Part of a small language model's weights.
Size: width 256, 2 heads of 128, 15.4M parameters.
MLP neurons of a small language model. Each row is named by its layer, matrix (gate and up: input weights) and neuron, and shows model dimensions 0-127. Each number is 128 + 24 x the weight over its row's rms, rounded and kept within 0 to 255. Numbers have three digits each. A neuron's up and down rows have the sign that makes its largest values positive.
A block is one neuron, or neurons of one layer that tend to fire together. Before each block is what it responds to, as a language model described it from the Wikipedia text at the highest values.

Description: Middle or final pieces of acronyms, abbreviations and alphanumeric codes, such as the 71 in HV71, the 45 in VK45DE and the T in KTM, plus sports-club suffixes like IF and FF.
L8.gate212:111128125132162137099127148096149093149100104128152172121142095112123090126120150137115087156129115149133136119125106109129148121113135140175125129123134127124148143135105105158112145165127116093142131115144097144134108116131142130137171153101112110099146124134147099143147119158149104122142147145139170161153083137126175120126094098153155155102133135142089139086152142122128162119101
L8.up212:145076125085129124129165111144113090107103124091156160154126122128125123119151137123115105145154101160151161130116143134130163125158111157123121150104184170166105137150131151141114147158163119172128105071122086125102108132117170119154142128139146089177115135135134167143124111135172097107134129136111138118168116118167157175114146126129127159128128181144099104162106112105112132126122
L8.gate314:162108155148130159116164123086147073132135109107141118151117157199085108139152123058096130086121116124120155113148131140143156119152146127126126101137092128158099114140117151126105110157146147101133125144071106123147134164126140151090166157111127100137128130139133100103154160091165114142131138085107127155099129079151120150097070119101185124105087129133105145106114098106121147129142
L8.up314:108086119163133103124139125109113119094104114147138097113139147094099108178121127074098109131145094147116115132131133112103137095147104154145123142117100144114122091176144107112154159089142144136128137091135136126138095135112168128159148084142118091122135141116185147158134195147136160147126114157137114137138099120116094150153073163103133139146105144181149175081133095099104125152111
L8.gate365:151138131122090113121142134095141137080102108113133170148121101150136092086147166130096101117161123179113150143149100087129108142106100127135140141122086109130173117140139126105138127142128160104149175095084109097135129084096158113157151141122103123112131129126102088149137136084142125115115121084122117144135074131119136118101114122086168142114145120111146138145157092136130142117156
L8.up365:116140152187149148135137105112115112109077107132132119146132132121089203134149139101130118134116093109130109114151111115109092098125115142144174105139172128112093164092155140178103158140134120105103129146119127153112137140142155098111128149125127110124137093117148118126121151103149144100127126156099126133146130154094140147126158087125118149102142137124087106091134087139093147072097
L8.gate378:156108065142153141186130128107134091143117137140131156125133119148144121132123092124134136151076130155136134131136142123152162129107119126164122102114136094087107121137156164157123106123128126128148127134111055108138131140139121124138144152101123108114135142168111097125117121125104120136138116077117113152159083101103121141134141156137138141112128136098134128170084127124115125175129
L8.up378:163133176116195115135115142095129140150094167128148154120122117125133089131118161113108120117149116088120110147119103137107158126102157132134106124124132136159118111128088134128110147133135133154129158130154102147114142131133142105103091148111191102182155118113146138135095110110119090162135154115185070126143109146167141139151102075134134115156157134126106085113092106142127141092132

Description: Final digit pieces of numbers, often after a decimal point in tables (48.8, 18.9, 5,855), plus "of" after quantity words like "a number of".
L7.gate139:123130123146145116166119107124131122139093137090141125142119133106148106121114159157122118125146068144125168145155115127101149099094156138131129079121113099092130111123154098156134139113089082105109111139119137174113147138105157097116121153148108133139109131154113095113158113099114171110136095105136153185142132091140133129098128135147143143084097182123124142116134087109113121158113
L7.up139:131108084127100143132137105140124122137108141123110111116148147123101109113138135118119140117147087138112130119138128195159117124122141100150139092140167090147130112159121157135157157108111131135131148114135147089144125182144124151118114149154155162098123093139118126130116164110109147086129104149105114145138128065151129136113110101061135132120129156090112133092178140116152167119120
L7.gate204:118144118112139158119114105152107093134110140141096169157130132129105116125154161111145062140077126084154079121161131151120128074109112160158116142129135155162144133130167123156102129093121118153111082118141075098107147091112155109132126130132107162165128131126095153171153137086082161135147107125117159169138079124151118115167144116093144102103113128109130126123125131108141136155099
L7.up204:136118123116146124121113090126150098092122079119105131065134149106189101143133136168153119112167128131151108130135172156146131129074153145154121110145117078131140149119079101150125103125102146124076146071124126104152180135147112106117142119159074156147141111109104118141168187139103135114153129100118111154113137156098108149152170124087162165130129130099131112118140121138116156127136
L7.gate281:148127190126109103145135139117110087139091087144105128146097101122109131100125163080124110069133108160148101094118141130161118093134118119133123117162139128123143097197156125141095136067093090113110160123149139148174115088153155121097113150156131100132114128131162120094117132114114112095112147121165104130132110103155102111099107123112133128133101141153112151107113160137122163113119
L7.up281:151119107121125102106134145125125119101120112123093120132100098049136115125167148165131104135131131097129152135099089092126140126131127148126168111114128117096145106113117098163131112138127121154125126172143134093158134129098084148131142155119122143129124148107134090154127099115115135088092092148155119126147110099174151115175106104124140150127134133113102088105144164103174201145145
L7.gate341:135153095154128134100123145081142091155153118135158146148117117132114151134108173115130145146150086129113104133115103138158117129139123156125175088113157121144153155164137085179122139130123143169105108160125147151159151132159084105129114125156119118103130115060129101110091150117184132128104175149134169142137113131106123124129112122134184142201101129138124158134140074137131118142158
L7.up341:143171115126125118092113088125121118119107107096100113142116124117135107172128135144176106157151110116157137152118134105149118058118137125107180161061148127116091152110133117092160114143119142146067105139127166163167122165162108111136094155137093127147137063109095090142111115163103168137146119092181153122126143106137127153079123117124112112092135117133131163137134141112124167107138
L7.gate377:169150112135149145152104147126148109118133112141178147151138176116131120124137128114143130093171124152111131137091114121160103094081122149167116114128122086190117154121113094108101148122136106083145137170164076124153121107133143097075117140140113122110118105142137094102146158134153129102096150129109111146129115161158114091152097151090127152141152081106118123150180093097133108118159
L7.up377:131134099140138076140158105123109118086130139147123051134130146144149135137164153144134114107146127145164123098111132106139142099134155135118161097159168137114095135156132150141099105115157120121160101156131097154134137108125174145107107105140131106103123108121104106153165131144143125119135126144133142085121110138142104128193159127134091104117126130124114071122120120123120160169116
L7.gate410:088108127130121151136140129102149160148123130170141112141128126148126133098154161137104126124129083112159164139194138097119192100106130145138140133113117113169130114110108109153164124141149095120155130143144126143150101146094110185144104143106109143107144099152142118123112130132146156102146129160143137082114122108095134147181121131111113147073142136146128103141103137151147174109131
L7.up410:094099134136149141111103137159143095161131118120136112168094100101134149103116185136132140118073152140122101138148107094147122091139144108171139122146134143122145106164137148148113137121131125057126194163100103103142123154131135141105143152097146135147129156112135118150114112119166111128122106115142155144135145095134093184123136098089133141126136147092144122137132123118146099092193
L7.gate661:169170161087137120110116080117147151136099130171156144149105106117128113158151139135116146116133140180103169122093120095144151139115094158109138101130128122129124128143131087167125148138123149103112152107128092161106136108126100123138152152133134117117146121112143107097099159137139139111136144125145159126098103094161114144100165129146138138137087109108139117095158142100145163123145
L7.up661:134148130126141157122135111103123151121109131123165137140152109143121152123113088166104137083147117144113123166107114126197152117105130111157114086128124103110137116113114117168143143087176095127099129151105153153124144105115099127137180133152122108122154138128133091123124120078139180080133146079121119178141130126083139153132105134150151136123141177093115127123148129132136132137100
L7.gate680:100138116156134130103145096092163148127100133159184107140110128139090129124172130133079118139147104118104142122106119107118149129092127140144131119127136116122129134151136127103097135139173137103156145189107114166094154122122149104115141155129160124110115108128111058085134128095163171109114105110149113120118122112149099173098174113108104166130128111135135109130155120154152112128121
L7.up680:140127122155121156087133108122117146141114130121175117166100124143094145136128141176137128122160119119069149108115119104137128144105142148168133130123137110077100120162164125141085155134142090088154135135124157162131147082126135144119157134162125142120114120142167038109134193125187156153146118108153139117142073109109137102102137106065137149152122138136133127156127123132128125119085

Description: Final pieces that complete abstract or plural nouns in expository text, often before of, such as mechanism-s, divers-ity, approximat-ions, process-ing.
L8.gate21:126125117078102096122117121121121153156154109089131094118133118175115114095145113131150122135142115146098128116129149138118139123115125133166100078106104145132153132153132132164134103140152162126134114138114106128129120115076153163081131164140165138129102085102110091148105154116174112140183122120100101129126166117135134149173107119116178166099088143134079117091154143132128089113149
L8.up21:119135090114118106147139098123140134146181138107099154146094088089082133151146090151161120137089108153124147107165133142156142096148128107141136108106149142113124137085170086142110127134150155149136074180100115119127136104085113138108079116146111121109118157110179173122129089135111143088149103154114170115124138127106149123140140161118123112122139157177112081109148148122125102109104
L8.gate203:130150080141134138114142113089155098142123149102119131082109131177108120145106131175120126115139116114109087115119142167153099121126148142174161145128123160123106128113141126135115129194145115094104131157164121082111146129114130126107131141139144133153126135090143121151098105117145161153123166094097139104136115134194177129133099085104105117121189096106116137097115123131146100142145
L8.up203:153128089079064146081143112137133161156138113098107150146102114114119139153125137132123129177132138142149161086118109080133095200128120114107154160152150131116139132087117103097121115126118110136122100150115118122135130139110104133078078111132116170110108162143136149115090110143116084118145151158100148117145120159126111144174129168137121117115157115148097117131109128137159102103134
L8.gate269:107102103126159134097111139130143152131115137123135128172151094117113121119152134141085121102143151087107123113135109111159155098155153138118113129146164151107086145141140099147127137136179116118153082148157123112087083125111107154149117121130120086175159133095142123112160154177150151116185101115107131159103126139146115117154139128143138138118146116113109127100133153132100135134125
L8.up269:113102117108141129079166106110101118146155105133140136110094154114136093126148083075125127150098108091159114084146165101138170151128108128122084188151171148158102143136104116123104105132090148154138153096135120111133128167099132128174165161148174115156136120105114176128155142128151113138138152137150139097110126115137162124162114108143133130153158133114106104130098140140171129113137
L8.gate588:142098077119088130122104112160139134121106134138174097088124133148080138155120149120128076163119153186131089130104129148145114146122128142162065094134172141147094115120127131141131136150123125097151156142169094123156143119120126130143142117108165174148140135168110141119103144093111118112144093104153131148121108157127201097125136110143129139121150141100104176153088152148151110138103
L8.up588:134147096111127126158111130149118145157160129122122153093096092155151119131132118119142166139139137127132085113136129175124142146141112148118131150086151142085131111111088125085123127095082153128139115086134065121114157176077135144083135134139143144203083125128130125107135123132100121128166108080146143131139159121107065157128142107145140114123145108072140099153142085095130134132116

Description: Final pieces completing plural nouns, often split words (arr-ays, proced-ures, protoc-ols, facilities, locations), plus occasional years after "in" (in 2005).
L7.gate10:175126133163116148134132140051132131130072113124147129122126136137097124090113152106126119077091119106151132115154099133175101129134098145173126114121155126184144150126066168094101098150103108110083116148138159141137135106105084124124120073083093137121131112093136168126112102156147143159119152070095091103122114130133158132124109125123111132142158122133148129142186126142100155114131
L7.up10:162131087137106117119131131148128126148148175124148100092106121131136127131129125108113115128132124103156168168105127076149117118143161180115107106120105155115156137168129167128097155122154097113093117120136119123133132151098145097173140103115139142150137132158160143145114144124129118123151104116130119160172143111093170104143155099140129151105149181111110153154140096097085148177132
L7.gate76:130163115146055132083150105148123142154152158147143146097105106153134183130186162124141108137101125124124122124075119154164111106112131137187139119130123104104172134112148129132113087135086092183076138164144117136141149104099133109141161102138141116085184122114154122137098143145108131127088139132155120139143139131114115074151135120118115135152111124116074101102137154107156124159129
L7.up76:107162069151115144073174110119111115142149153149147105092094121119142111105131118115112134184132126152135094112095120129151134140158101156150127083152153134118167202124156145148107102102137112130173131173139147154136146161112134115124091178160175069110116119133150123089126142155113105161129122153098153138149067160146132109164125130128105147171132110154113145126147124106120142137122
L7.gate162:173148126172094119128142094114137148158128110126138114139123132133116162144136117155107176153093156133141122132146103155175128068163094162132157107115160133117122153105139129140110111109125136170099116082176142130109146167112126134139126154189103155123098134127100108149146125091137091112136143130106141147120113115090139106116110128097152154164115126095119144152174109085141128129112
L7.up162:119134091129131123147142117140128135146161130149154153141095146109135091112173136145185121118139130133126140101145130094188181121134142157135141122124093153094138065154131155092135107114113102133127123152130156135104132126136138148114098120134121163167160091133133148086134111142106085126159172084140124173078136114114104087139145148124105106113124128145162134166124151143126151142157
L7.gate202:151117083111089143161113152106134140141137148119157124097127163138181105162140124091073120172134155133142082133146083153111141167127087118123152144156132163159140132137143141131104120140146147140161119185155122141105132117142102087166144156159144113109163115131128159115161184108139174126144129110147121164162080142150145148142146128128153138126145126100100115154122123128129139171163
L7.up202:111112122145084082138150119104115159093151174096126095161087126108127138104103112146087131107085120177137131125147107174160110165178116123143158121090136133124156104113146121146128127154117174147142138108123130163132110121149052129109135133136104134111176122119141121143138098123153107135070119122148153124133146095109116080161121131162133094158097121105106112146116111127156122120117
L7.gate208:130086112142147109132115128123137120094180149089172105154095138128119128145127135159118102122115113112145146164140129171171127105132119115175121154079138147108140138119180140177136100155102067097125137096124094137182122120148068159131155154145139114103100137109108161150122137122138096129106160172095101147139124141109138109133122110153101147086142165120101109122142104179132159126137
L7.up208:151141115116093151104079143120121120118155144109168141111122132089145134140128124081114156166128156124098128146080131162121155139153133110176097131104136109103117117138130184154116140140102128117123168158153102114143144141137121109067137114155138108178142144123130175166144133140137106143099132137103141142103146135166065137090130140123126092149133129157143132149111115130151170176142
L7.gate344:105153115106123135097073146097119127146144162139156170128082099116110082106148111173109113157110160114133100168142133148148153176130106168127093109118102142172196137089160103144096140132126125134131146105151110144113120123084129163126103111113133147130133105100126141145120105089148106093130132125150113098114146104174133075158147116132166152125138139108103128138131125131135143116082
L7.up344:114177139127178126102139115110130107167158106093155152165066098109112151119124180145155110170138111121138145124118100128131166145133106179128100104110144080122142119137108106111132135099104144127148114166136103114149145117132144124069105119130135150152147101129154117136102138156143089108163132144179106109137120127154191108150114120114117188105140080112104143102148130122124128144119
L7.gate635:187142151077101107129117142132148094138134135074138139111135115132117167152137154146086132118123156090114132181133118123120137132141083127141106104140158151175176128166138140137077157144166118106126093152138131104120130125118137169099146167118149124155156128130102144092103109121100167152136114134078133154107144126143104104177113108145113124111185101098146106078136123145121134145122
L7.up635:102178059098138131126140130115144122154185121118139123119095137156138116143117195134148142088118133147104141119167114200150126142142105161104102102156141148151138109146135124125116138123130113107111134144151109127134130104066110152104140156137120146095182159094115150123091138111175122154152147125103099086058150154138176156128155105110116098104177110096126114091113132146157123110131
L7.gate682:144157110074144110070136126087146106162146150099104123126130146143102108109190149137133136165108131140122116162125117149167145164145108143098143114122149148143134101154123186143095166133134115103098075108092127125174140134149127140122149108155106143139097165140113088098135180120151167169136104137138159135130143108133141165137109147139116129108130131122124110126155114099106132102142
L7.up682:129136142164095129130131117105186112127155107155143079134122123164112190140152111132134151165124161164116158146113127118146151145152103142121117126127131104129080102106092089106154167140123113097077150127110124136118119137096130146092152146146145183115131115129105093123096106099116122144152139165082151111093116119164099162111144126108099155132141145116127133128111148109129102103128

Description: Middle or final capital-letter pieces inside acronyms and short codes, often in parentheses after a full name, e.g. (MLA), (RN), CVO, CRO.
L7.gate74:146134138130145181116136093129148172150104069119140149111147114094140135155111135144074096149105144138145142156082118166146139138137136118125128117081116132123111109110105156141093149124107145087146131104156160092149139127142114112143141132123116080181155154143076123096120129116171117128123148142122155143120080103126126113121174112163112114155104126134143109141153113110094162146105
L7.up74:145095122137156113136112130133158119143117096166117157120133143119115130135112151116121131125084118119163165143121113199120153106120093136119149130156137131126107122108117126161027158097151156155124168118124112151105157133114116127175102103133088129112158147133126118115126172147154096127181144112147118098185149154123145171103152092120163132154149142144124090113135134114127147094166
L7.gate98:123146122116164091103097159138125106147148128148111106163113135159102104145117153139148126125095139137153175175142120097146176124093124128154121110116133148144148132108164096163154108090127151087155187100150104141107148159089151109108091141097109102139086146153141119122054146126149115152120110140132105134125120144153119102161128129135120124132192142131102158103156137106146113085152
L7.up98:117140142085143134170128133111121119121129115159110155101080106085104140189109133185100160114131121109144126119108136189135144146086103141160093113081144132135174120130103160093102152164108120077135144086117144086135104116119138102111103096102121086129135120081132122103117092112096153144086114105119135133098098123117125103159157129085110140148173136162123109117145125112089136117109
L7.gate112:150115161167111140184119087129137136146121115146162136115133146110088080118145139117109099123103143100153129172123099145071145122143112112132151086116104109097098124135162107155113116126140114141153119101173154146120153119149142102172109108141139121131130114120101104151120122120151144149139127137146113159155118149113120127148147100106119142141133173112107109107135120127120127141114
L7.up112:143162121117119161134127126104136112135147149161130159101082156127083123152138127140095105107128122128112133089091138112096134144103150170110102102148124172130121114108090096169131144129147105132145144114124160122094214116145128109153139133139082130139147113114169118099152126085188123112120129145111155094121134131143111114138144102074152107170140174160139108125103140129116130100121
L7.gate194:109187122131117161113105150125164132136128120155147120144170142081168079128137119118124150109098123117136130122114104142117138166124142137160149128166102103067117103109128118128120116125149114121104178165141086129141144129071166118137119098076139145123194108153135123118077114142148114124129127108130120145096136149128114143135109089104147133149084135128140151117130091092089143107168
L7.up194:131090139149128145161159149090144149115122133136102103150100123107103152172095123142106162115061170142074135148147163127087129131135132111185176102129143114120100124146154123158132114152144132128110102138112153093091098121113157110119131115108146133136100123161101122098117106173098110093101129167143175139120125106150118130107107141080163107125160108135111137126136094107137107151161
L7.gate310:135102115129181120116129185132130151122141083116108098109101136114113094087132122150085135188091123145153155168121099127123140111126106108181111097133117133144139123144131139143098115129152176162136138119121130098139175154155115101138133168110135075145111116073082059139143139080138139128140108127105126113141098164138104157142081139121104152126174147106120123101137148134098130130151
L7.up310:174149148110102137118127168160122108107110093080097135124110146165109070108108156149111160151145117180105149151158126122113146120156116075186148115168155152149105120103160172128139138125143181163091133104129108145159142106160169111116120110144140101132113142074138106124121114112172109117115107117120161097132144146138098147145126079133111145149124154118166072129118090128079109129154
L7.gate379:127113127108175150150073160147154124087098145122123088096143135127156133113198099111131107150112137141163114141128093099135119096091127134102110118116099132110085092100123117127130123117111178139155097133147151095130133137154175131155138130116126114136166123127119110100154128115168113076166169141147137103129162113105124127138136142157078143121160140129110088095146121104096114126113
L7.up379:162129119144117094126102106127142163160115130130146123143145119122120149142136175175152148076114115140122149172174138142119137156154121159118119140126132101108120152135106126102167143105142173141148161110147073082131142105153128181130116156130151129132073109130109094159148180134144082139123139149154078123112161112159114164118101109157109098113110126142106143143106182162145131122129
L7.gate422:164134122110151125122114143138104156080148156106144120133171137094126143123152116130123067127101102108142181169135126164123143115124163132141117129115143121141095114090122143099116146181108186090107097111149096126106109149075150119145145164122141115130125169145110099151118127129098091106155098091127083180143127125133087097123174109135127126105107103096122108132092070133121085143102
L7.up422:105141127096130091133136181123092152129161118120090187117100153128128121153126115144118110133116163139141115130147129126152159174107113127114187090120168110141161144095140123140123155154107121126133106138135109122143132120107124120124154125077141154143108142147110147145168125123129141124146159142091146121160099186128129116113148099103129111126086121119098118117131139161113120140109
L7.gate547:088150120110061117149093120116123136133080155147116130100087139143107137117168149150152101126118117145151144141123107122131131138148122144149124097097149131146085097149124129129102126152131151104116113101134157085088166124134140112137153160126063126120165138101112094099099111134152102081114159098117101156117158109127149113093126064159108130171157139128116146134163117137087139139089
L7.up547:124122143160107133121141114145122136127110143156161139120121118099124113145096134127085130097105128130150144177103142158072086096148159158154142103104151082113163110108170134132145157136116155156140159122106107152111114150079109115085131126106151129156147202102163138135091115117131121111124120132140126138099180137101134125153113083180147097145124196134082148138107129121155124119139

Description: Plural noun tokens or suffixes after numbers or quantifiers like other, certain, several, e.g. strikeouts, goals, churches, locations; also LaTeX backslashes.
L9.gate88:111136086127122139102179115103102147137131109086111124115152107151117116158108113145148125135128130154156170113140166129160171128125111160064125118142143164149127130170169145124103151130169113120140122094158098144150147126120120132121113155076131181175117084120125100103106132137133089097143098118143151123154132132104162088173158082109126112127134126042089106111132116133155139115103
L9.up88:127150104120136118097096113116118132167145107120117184124115100107097125099134140146095100118164156087133134091166122116138159156116108134123136091141156107127169160111140124115111127122166113115147089148145122127124130144146113138152100123126118138136136094110111109098096134134125126108094145113134113117097110136161163120117118140104119106148149120172148119109125163145156083103094
L9.gate342:090129139111169127170099132143160100174145148145161145145105089135125101107150120122121136152110161142142140148148113127167148089087136171152142115087125132118122131098168123161105121108163145161162136122156109145087098121114181111134139140152101128103118134160129192105131156136129099152141155131092158139114146169155131079133170148138161146070167114113095112096149116118097131161145
L9.up342:110126114121141142117150140125134130143178134112124132161110141147102124127173144128140177090154150146101169144087105121166128174095099154166161095129171072141145160128139101139120141138143111146143106130154118144144121129098163149134143179128158154144147113153148148129071116129111148144110133123101157135086179124133132106137127133158124088095139153167049151127135133119097114128128

Description: Later capital-letter pieces inside all-caps acronyms and codes, such as ACORN, SOTELGUI, ASMLS, WZEZ, plus some commas following place names or dates.
L9.gate158:124124117149142129100131108119142103150084169109113149124117090116150106094150166119135098104120150140127156126152139139094131177132167163116156120119154130112113144106081113138124113162138184128113109138112128090114145115115143143109127172086141096131130140096128139118161179182155121156137162100105129134117108128136066126150150101144121158125127115134090123096179125194122104125103
L9.up158:102094122138098096136126150117160123114133165101099122132122132088122138085150137140126134139141096145129128129163105116134092158138145151150114108137089146128110113116129103132123134139165116125146143101114099112160127141120114110153170134127107112120122195145146098123086138145150138156103116109130148114149129159129126157117159093096124112136090112172084076145062108159100158137127
L9.gate195:119130113124094166121111085172171154130136100129137111075103153166121167084144115112125135130114128131089156147163104157112147133114091148172130077072103094159173106109117100144136141137131135114145185079142122134134135116127125128164147121103131103120103119105143127119121113091143135102136139138105132118122169140087102159105150085099154178141117132108085121111136126108114085150140
L9.up195:176101163115140145105135131137133102123162132116125120124105150097123154167139120139096104135113160111117158123152144172130114145151091138086130149127147069085165155136129101138150112118169152091121145087128137129137106140140115117155138132145109117149123124135120093070104122119166096115135122101123123109166101157120080120092115103109137098167163126171172038159106161146132115160120

Description: Number words and numerals giving a count or amount before a noun, often after "about", "over", "of", such as 70, three, several.
L9.gate218:138169135129091126143139129079120138133109108161175144153120122083108133146133100161131124143182163148132128116092130121139161140097105185116142080106100107134132145144105103141083108166147131130123103131158130131130112136121145119124146141136100129098138135118180117129100138111145135114124106153180111067106117114153120115134133128120147162126115146138119128098128143127149106099083
L9.up218:134149104113143105088130106105161093108128164118111128142122110121148135155141111116157116161102131103139121123111141117130145126095112149141124084100173156118178168129152100116139158152116134122132142143094099109144089116054095116164136117095127164124102127131135136098101139136156144084095112130093119125174100156121167136143149140155142139110102149112139098140165108133123063135167
L9.gate577:121112133106056149158137115070135103107120145085138111138120131103135112129097155119159064098134126145115119126108124122133160133140127124095103113108161125112128134160146106128112158116164120067127103166148134143148141160127116090069162171132098157127170118097122114091105161147072125075124087111130117089118106110138119088167145135111127133073159140120114126099174165124146111115092
L9.up577:149164122108120120100134156085143112150140127110129131124123102124173142150121141113138101130102085100114131140133134113134163124105172107115095105087166145106131130115063098150125117141080121138130133155128137112124124168153104080117139108178142119152128179139132086068135125170117121078096149118167133117124113113158133145184127127120130123078123127079137124083159134096132124104125

Description: Quantity words such as many, more, several, all and numbers, plus "of" after "thousands" or "a number", and sentence-opening Moreover.
L8.gate170:134116126116142157124082083114113128100107190147141155145128084099112117092134134107131121069059122122138125090153121128140138152126166115114101124095113174100150153116138139113093062103159134063128132091153125120127132111145126123112094139103097093150115085131087128115134137120104134109145107089086136121143126123189122118148145140157157108166126148115139167159120131128116161119153
L8.up170:137110155114137083089120170131165139153103093158131182136116168122140092141112120167090126147114159086063106107142131098132120117163105126093116132129200127098121133129168116063115113172142133141148117133109166104099152101134165153105104167119123135128155117150117127134156109141124115132129154108169160131149137132146153124150130125094115123122137114149139122188173163122161104149145
L8.gate231:143160128112116164138106148094130097149142146168124133155119124106163091156176157149100120135142114121134135123132115110165117111120121126175107085126108125124154149132146074091073103143136101084108101117108112103125129130135152093067144102171113123106136100160101090067136134108164130075113103115099157132142127115143112136144158119102128118130149119082082111101144101165149117145119
L8.up231:148165079122104170098145131110117146127111164115150132127153146095093101176126154075086139134114111136139137116104111099141125081160116100162127114114149087125150168102120100113114117134130113125155091143072126128125106177136133143111118139166101111109119148132155120123142161125103078105128131104123157118145147124102130148195125089102141131135081097106105121106158123118167144086160
L8.gate270:157152082182142137117139141104116135087114151114106163140147113108146097127166140143097105136100118145130105137135147107185130119142128127148118124124127143140120107132134132147160133166126154115127146136115112139134098138137091131135145147112112124134160083153077113071142141173125137108127093096101141146162095133151190146110153136114153133139147132113143108131117144136136137097131
L8.up270:134126150099122150115072138135137127132126154066101097073152161096124125128186152116119159126145144145115116082094108135144138143111143124142121153127152096137131104111156110182118132129165143129126139147104151125165155123120143166194127128088113134099121122139179144115124141133134134122081108152116099109107101140127078156141094128125119179153117123147131160120139119125116122069166
L8.gate345:109140131103104142126119118106134101126116163146173141133063132103171134130141116101089096168117128156132126106128126154117153132108110166162143105125118085109142176164102070133071119156098135153124083139112099111141126164129150126125098125141144109119120112156114106122079108154155124104124116132120105142115084184144117153118159117087134105136104139121110133107139074155092125097144
L8.up345:179140163163115126150142138142137120117084099129154123111116129131132135147102194138164097136107150102141149137098133135156138149126126129125081093121112081177151124119142101121109148139122115117134139102108111117128175116088108145180133159170122136133132172156130123103105117124139126125174111106104063133130162157131119134086136126104113124130090159106125151126128106116164118129123